{
  "hidden_size": 384,
  "positions": "rope",
  "init_std_o": 0.0,
  "beta2": 0.98,
  "lr_head": 0.0105,
  "decay_shape": "linear",
  "dataset": "wikipedia_en"
}
MLP neurons of a small language model. Each row is named by its layer, matrix (gate and up: input weights) and neuron, and shows model dimensions 192-287. Each number is 128 + 32 x the weight over its row's rms, rounded and kept within 0 to 255. Numbers have three digits each. A neuron's up and down rows have the sign that makes its largest values positive.
Before each neuron's rows, "fires on" lists the tokens most often at its 100 highest values on Wikipedia text that the model never trained on.

fires on: "w", " P", "c", "ed", "ing", "ning"
L6.gate606:129111142127109107133077095153135137148102133049121104155051146147157159094158082103071138139137074098147114143110125095121113116132108096082185106136156139079139163134107081156114108114071076144124152084169144092115134136099151086079148093110098189100113137171145133164153086203170081155
L6.up606:139062205174088120129120132174134165062131126124157097079096169149177200127134115157197145141080112161153125129147159151093111128066107104145100094210133159177144131130151102160094160148156141113129123091158165079098146174163102139149141122047144098096159159100157173184119130068150156080

fires on: "l", "al", "ol", "d", "ub", "ian"
L4.gate722:067148094099144130123098154170152140099113138097175165150112212083165094100161098137130158090170120114200084096101140187157107158126126151171135080144101116168117120119192118134148122108140136116117096076231142178104113176153151106099078111116150097159161117169061162075120129152101173138
L4.up722:101147146144116073109113050160209119158139095103163093140133192111129161060124208154105179167109149202110118170126093146128124126077123150158087114152107176182134114120148100117085147143165144159161140150106186127140166136148081105102160187102079176058137121175147133115124162086153128120

fires on: " pa", "ra", " Pa", "ma", "te", "gu"
L9.gate1009:147110139140169128150081101089114117151111075185101115130077136149128088177161090167101122108092138085101174090167169112116149135102162092170077125136112164075144109196116157081104120088102124132167110098170124151109120121148177102171144152088149148072151115049070137111087130122158105055
L9.up1009:158127190138167146125123138084113161125123103163086127142120134084090173191154161138123168136087086113203184097156141118132102105119131139150144116134104164042101169073120148159164136126140130144136174114135139153129171091094121107085134153197129119109216118138147107119120134069136104150

fires on: "en", "im", "an", "ri", "on"
L8.gate619:167117115131109161149126137061179108116134110160160135166166122138142053148120094139119083123180114097097125187142064125089094161137132116094132121132142126139119188153180181153082074073118170088142131164091155058142094154088159101125117100118177132141230094066119145146223161137146146092
L8.up619:112085141172070149208121125150179180177151101082158098151137057155153094141133124148070137100145146150160113105093127128159117136145079120136104079190090155145145133183122113103128115170119146149162173135018110079113099123141176074124155150142152132193093051106149103199149185128165073124

fires on: "s", "es", "e", "gre", " Ne"
L9.gate411:135087135149154128073106152129111133100046086100149087122161084115157093145130094090061104105129131088171043152061159179108101159145108107126091159180131123167084113093144129086117101161040100174140127119166132151157153089066119188132072119120113155171124138127166132132115098137109167117
L9.up411:137146144160076158066117119091092122047160085176101138155153145041131135219113138128122130103107114122172139130088108101144131083142070136114094108150163106159104194209140140100129137084134138132150124109131114175131169133162107168111161109132166168119062172118080157099144143142114070157

fires on: "l", "lo", "ol", "ul", "n"
L4.gate577:147125192115140143103119138119100126109082141123133119127112122084169126105106143118141133153183071089175066136172099185150139147178108136125110133153146157156124118106211116170111116130124151063096057090133090162092211122111126128157075083184075146115188108133107136114117138120105082141
L4.up577:149139141089166109105078067186142155195138101157185129069173107144116078108085163116141134141108188168149150089075166130136122099162167149104125173141120171113071075198137112125154147144205090146134163127094105083111107079162145135117139081093074122129090106138081094105083186102085129129

fires on: " |"
L8.gate727:104103086088111098183113153087142091110136103148154188156106142126061108131129164129115108076166147164109075136184148172093117142183071142086126112117126101083229079102134102106113185147134079135085130083103105121139100153118131103144160111098167129109146110135064135097081131104135112131
L8.up727:146154112154140144158164126137099120116165117139132120147136118146178125136118150108170122131166151109177127158157200174113121146115082131117099105131147140134095133117101087111101149084150135091116146063119162139131134130157105191143126057139051096160137198125148129094146130104203094058

fires on: " to", " and", "e", " by", "s", "-"
L6.gate113:097129145147193154142191084118116083089086059135136041137185093125117157199115130158105131099159113144131093154118143148139087128134158078165130106110162088091127184105163158144118116119058069154170166177168168092073171109113117101121149093147243127166079133106109141173123079156131191123
L6.up113:142170135115152175119148101141097156129088072165153150099171144117200159149137127123101117102120100138128114108141116097145150124088169106173147099129127126157200120120146107097157090116114159152176137080061080159139146103101136127112101176156083161141092192116111131110123078109115081120

fires on: "s", " years", "-", "f", "ce"
L8.gate55:131114082100066101154127107092102090148077081120124140153046052115110154123099127132144144101131068105127164163133197140125104128157139144140128102167124120111096112207150153121102105106137135071167122077135144091163156165178109128153124093146122163124104100053141190088152061104123158110
L8.up55:052104175141130154123138105168135158087063189152165152124104120197133156162110137118142132121168125114067117112180085164134162135119115071113119067173095120143116143155127131111112110110141116126077097094098127141146109076131118111144142156094132167103107111072097173181118081191101109088

fires on: "ed", ":", "\"", "di", "ct", "d"
L4.gate901:068129119166114078170117139121149123114135174206177107104113088079169137114169179096098138075117172147103063138098112124088149174154148097155186131119146114087055099144125134170174189141087129166068088155179115132059142101083099162075088163140186145155114114180125098165155125103139128151
L4.up901:108109134095127137139121133138137105129098134121104078081116140076072136187112115161189127088141136116173062104111170120153201093099106177118120132124141123171166136055084131108121127167197143165149149176156136124160174133089149098209112133103091141201092159134135142128091175136118088097

fires on: ";", "te", "O", "t"
L4.gate3:096112126106116119122160108166131118101095144140151095134146135128175131145097105111141149161168155081066152069159159099129105111166168156121122119108138153078118155124064110136089129109126164087187118051121131071098154162165135149079115166170138073091110093094148098152139171136193156154
L4.up3:132178160141077144105130086154127108141121133108165157107177153118134187136137133093121130125142097121159104087142076154136194149107143117135117094127083078138122093195088135098095111059096147106165141059108157125144108134131171145112163129132076171134066156130099129137122086160133101177

fires on: "re", "m", "ide", "p", " name", "town"
L6.gate359:110139092114187122184132147091076131143091104184143080179087126129177138096137112129131090192136051089167157093101152095052131146135084148136114191171104089151128133176181131093099120094162080093072138107223145096125174132150145097094105137124145118156060090130102150106179139145171149107
L6.up359:135166092116125130146131128084157083205098159167118152088094133114124128069130114077177152107100106119160121167100166195149086133159124124069113098185100107134147101142084072156084178132119123188179141154107101067113166112163121132115098146179128138074124084154103132121187096118143143160

fires on: " Australia", " Africa", " India", "ar", " Russia", "am"
L4.gate756:064087139144132095124130112090122097134129116203113080207173129112117137136112142097092146106113124133111167175148145171115152078082103103162102165099066112158142166177167134118110123131214175159127134089090132129100155139115200151196132110167176149107177194111095144054150145187083094133
L4.up756:190182088107099098129124170119120149089158131109074160077163125094102104089181111102100057100150168133113135130126189146082170107088149136113135120100170102076181139118107121162157079085162089099094152115157124142124111126163144156156134088136115185109119109098139118156100167111093118131

fires on: ".", " |", ")."
L9.gate488:116108124078147138179074163062087065142105129101122103152084113094148141123189135104132170084124173103122098133174078114098103153141151101148187098140150145149154073083149104164104155197165127091092061147160190135119132180106156104117121122116140113158099092155090132085147079122177154080
L9.up488:114132107129131128138168111072137091106136065106103143157122104110122117176135128100146198130168190115199172106085161124153101131111108094158119089135145208118117141158117146155095153149144093128181104108128162103131134197096164088132096142120075157102131126084173138081116147078139143158

fires on: "ol", "el", "re", "lu", "l", "ul"
L6.gate302:138129158093129149173116166174110149085143079115174108158113105133119104196104127203080150192174110180125124152114091176106155086150109188161094173121079112138155157103108217150114130147091109092142177072130153128179182080157116148137141137136135186126112076092134119134148060137149147113
L6.up302:091182074105180174071108068156176101132173133149143180089156125065120072066131120094178110138137122114139196114100181105124152087109119172134121104170104157153125079120118131165089158169158095105129113139127093141112133093168159095114152125091136176190082158053100134181104119101079078107

fires on: "ar", "an", "ri", "lan", "on", "mar"
L6.gate385:143116119126124160112136101071111118112090066139181159138100155098170117171084111096079078088140101079088093129197198119110124164120102132165155137141176171120090132221131076102094085164112120130144157131161144093072147108103133098151146128146187141118150108150106164146135086143111154086
L6.up385:112100165114085129129120126119182121129151140140114197120115112113108131094135152119152189115156133179141126169086172167162100097117082139119099129119139153123158125155099090120044100170144161179175143115101148121102135091140160143174121136178095141174117076164141168123125156091107122118

fires on: " is", " be", " are"
L6.gate1016:081142147154138125093113068184171125116141118119091178114169147125148133127102103146092100113055149151077129201138126143071123128160123154133126159119114127132074115142198127128112107078076173113134189077101136164158142180187123124123129135142189118123115142153159123191131150180169086167
L6.up1016:138123122112144175125131119105042129154129137079138137142112147099088102094052165092167140163166152182148155167158148118173165135128174155159069158128130081094104130072073120161159110173126151101172123098185166121173185116185074053153085091109106121084145132144157130119150072061130121112

fires on: "ing", "ed", "d", "ate", "ated", "ating"
L9.gate248:155146076131116104111142117184076145147141130091101152155093113125057186152159099124139141095093146076129143188109147071132157154160142153155131116052140102078133108095065167125206118165140093153149122112103144104111088153118095107072160057152102193175135134136139119130139046126215114144
L9.up248:062104177160114063161108098113090172098187136156126104152114157156127150133132103122097155103105111107127133222079186070145171171074180134137186146135132152104125072131116070121135079156139119101111108060120134177151046140140110121124161165103151097089144099141187092146085089162103149071

fires on: "tra", " Tra", "ra", "me", "at", "ma"
L4.gate560:106146104215144154141133122094122155106172159158067119160102167132149131154152112152094070099108117136133100156160126076100156107131137061141045157112140180124142166117149107063102138070132151141093152171110077105077145157083136101086204105115198127136102166117158211164099113113162149140
L4.up560:149124124120146152111123129122082129081143170173111182119123097084135169147146084156085136124097110112143156060059093139173115155146179067161057119112149198095063127088097128123194187147151176185154096123112129113103134155059161154164146112155056131157083101121117130174121082096161086126

fires on: "les", "es", "ar", "an", "'"
L9.gate705:157116089153100117126053117115136134128125135084153108091149112154155137155143139149111135091121172141158095137116153195143107195105049117141104177173120148173067136151185090103118103093142108145118205149073111069116150121126124098163136129079134078129171140092124185101114160103146092111
L9.up705:149126113176071126165114162170129172167131135129107203111115097119151172112108136117135178127053137198103138171143157141129059094122134122121131137150138150162152112147112087128147141120096188139173180153131110092124124098094039151152112116181044086138070049105165164142141116105140111169

fires on: "ur", "lic", "ular", "ic", "le", " public"
L6.gate249:102152095118097115049103119093124133123168092123118143218119166143105130166129127105092137188076135113116161139154128163095122085124108091150176175132090182168107084057138160171085161100109126115145181111195136168146124177088138101110151103120126124115152129123108159126227130141139145077
L6.up249:143098152100165105125094078176157211105138191134114132191086114084103126143074109114211094148145079150121166140142187203128117066096158134159166127100122109110075080112075132150070095182113156143157091108114136119193099160041066098158121164148107102158100118176182169134142177053110137087

fires on: "ver", "iz", "il", "ur", "n", " of"
L6.gate488:078164150097071139158136154124137157151159139101169148134178135104054140143124084086129093157082151092120096183153118138065101200135152122131185117129155154078046189142168145069102141124133085085098098153128124128112144148085126176081136119116135147145154136107093155090106136114132107164
L6.up488:101106086126138171151131121169129134079166174200165168141130130114108113154106131077145136089150140119147068093108170071148098137099090091110159187074097122126171175107152147110086104030099136165162131081128123139115198151162037109068092188108129134110156104124139132083128136133134148148

fires on: " St", " are", " He", " Sp", " is", " were"
L8.gate774:114150071148197121066119141115103169115135195090088158175082100110125127175116114088133067136146129090097134148118122133106195122099079182147189130136200125186120092109149138068157098082070100116126155132097139178172113076105135093103172161156175117146137144140091097159117158186131145129
L8.up774:163160141123094191127167144167116153119140129105160120179161089094059134142053117197155138077119102151157132119105165115118125084129214133102098118112110131189139179098162136169114126176131109062137099120137129152152090164123108120124129104111131088143147126135124109104133125095179137163

fires on: "i", "gi", "ni", "ic", "c"
L4.gate65:101122051174134154083067136146170098100137138137174144127146067128092162088130102101146131109094079111115119092157108120135091091116067153142134098099116154102128077147134158144179160119064158130099185163139172132082201073102088085150104077153180160116113114091058049131170193152174089112
L4.up65:111121136095105149116091156174147134123170141175117190116096075132165188151101180082110175246125115120079154110124099100118165121209125091164150088122176145152153069040091078141175095128116085103118112134122137142090122107085091071144159138123121072117166085120102122128120150132169135127

fires on: ").", ".", " In", "al", "d", " University"
L8.gate384:143195157191173106190120106084116237166127118187138119122165096144155175085151124109087089143168123130129142148095119111099094164157156093103160145128215146174122106057111159081157117123095158123147149168159081159132139115054100093103119117103165109180169150173158115159145170130176142144
L8.up384:151144124115112190124197120141142148082171152128102146128033091089136192091111119142087073044130192099128171150151137155141095152180143159075142117043136153101177094133135124106111140192136129069149057134118162164121090080122151097161115131160170092118196097121114118099171136149061141116

fires on: " Royal", " Nor", "n", "co", "il", " New"
L4.gate23:142096161148169149150130091120098190083115185186143130097124112121128116149140106134133091085151165113131097160141120091093115160128095078125152158086147164120091098091175106074155160132122135077153073062114188131192139165115111105096110097145105160143075129091143124089172167104206131140
L4.up23:120111086114145162098169134162141195111136141157088064085201179131114109080123166108202130127091133102194110127159150094163127125124129121120161097132043119113106129090113151185090108090129151097140130104123123076137132135151071134136171185131153132149072097096112147089162146158149133153

fires on: "ni", "ang", "ex", "i", "is", "am"
L6.gate299:136117104155130099179054083134152138094121167164148158120099116100115157085123132098133101106185166069157165145161143147075153109176092122152156144119125199051089132147110122139146150153140119117122138155149143105082143108152107071149143119126144137167122138103115089174138107126107123129
L6.up299:098176151108117162151105169144163107128089147145137123139103084121116140128121113150086089155128168094128168116160052137140110143142136110107147158132141127074128066081117071078128095155111188125112149184164064131103167163080103082190130183140107192115129118130116094105103117126120140126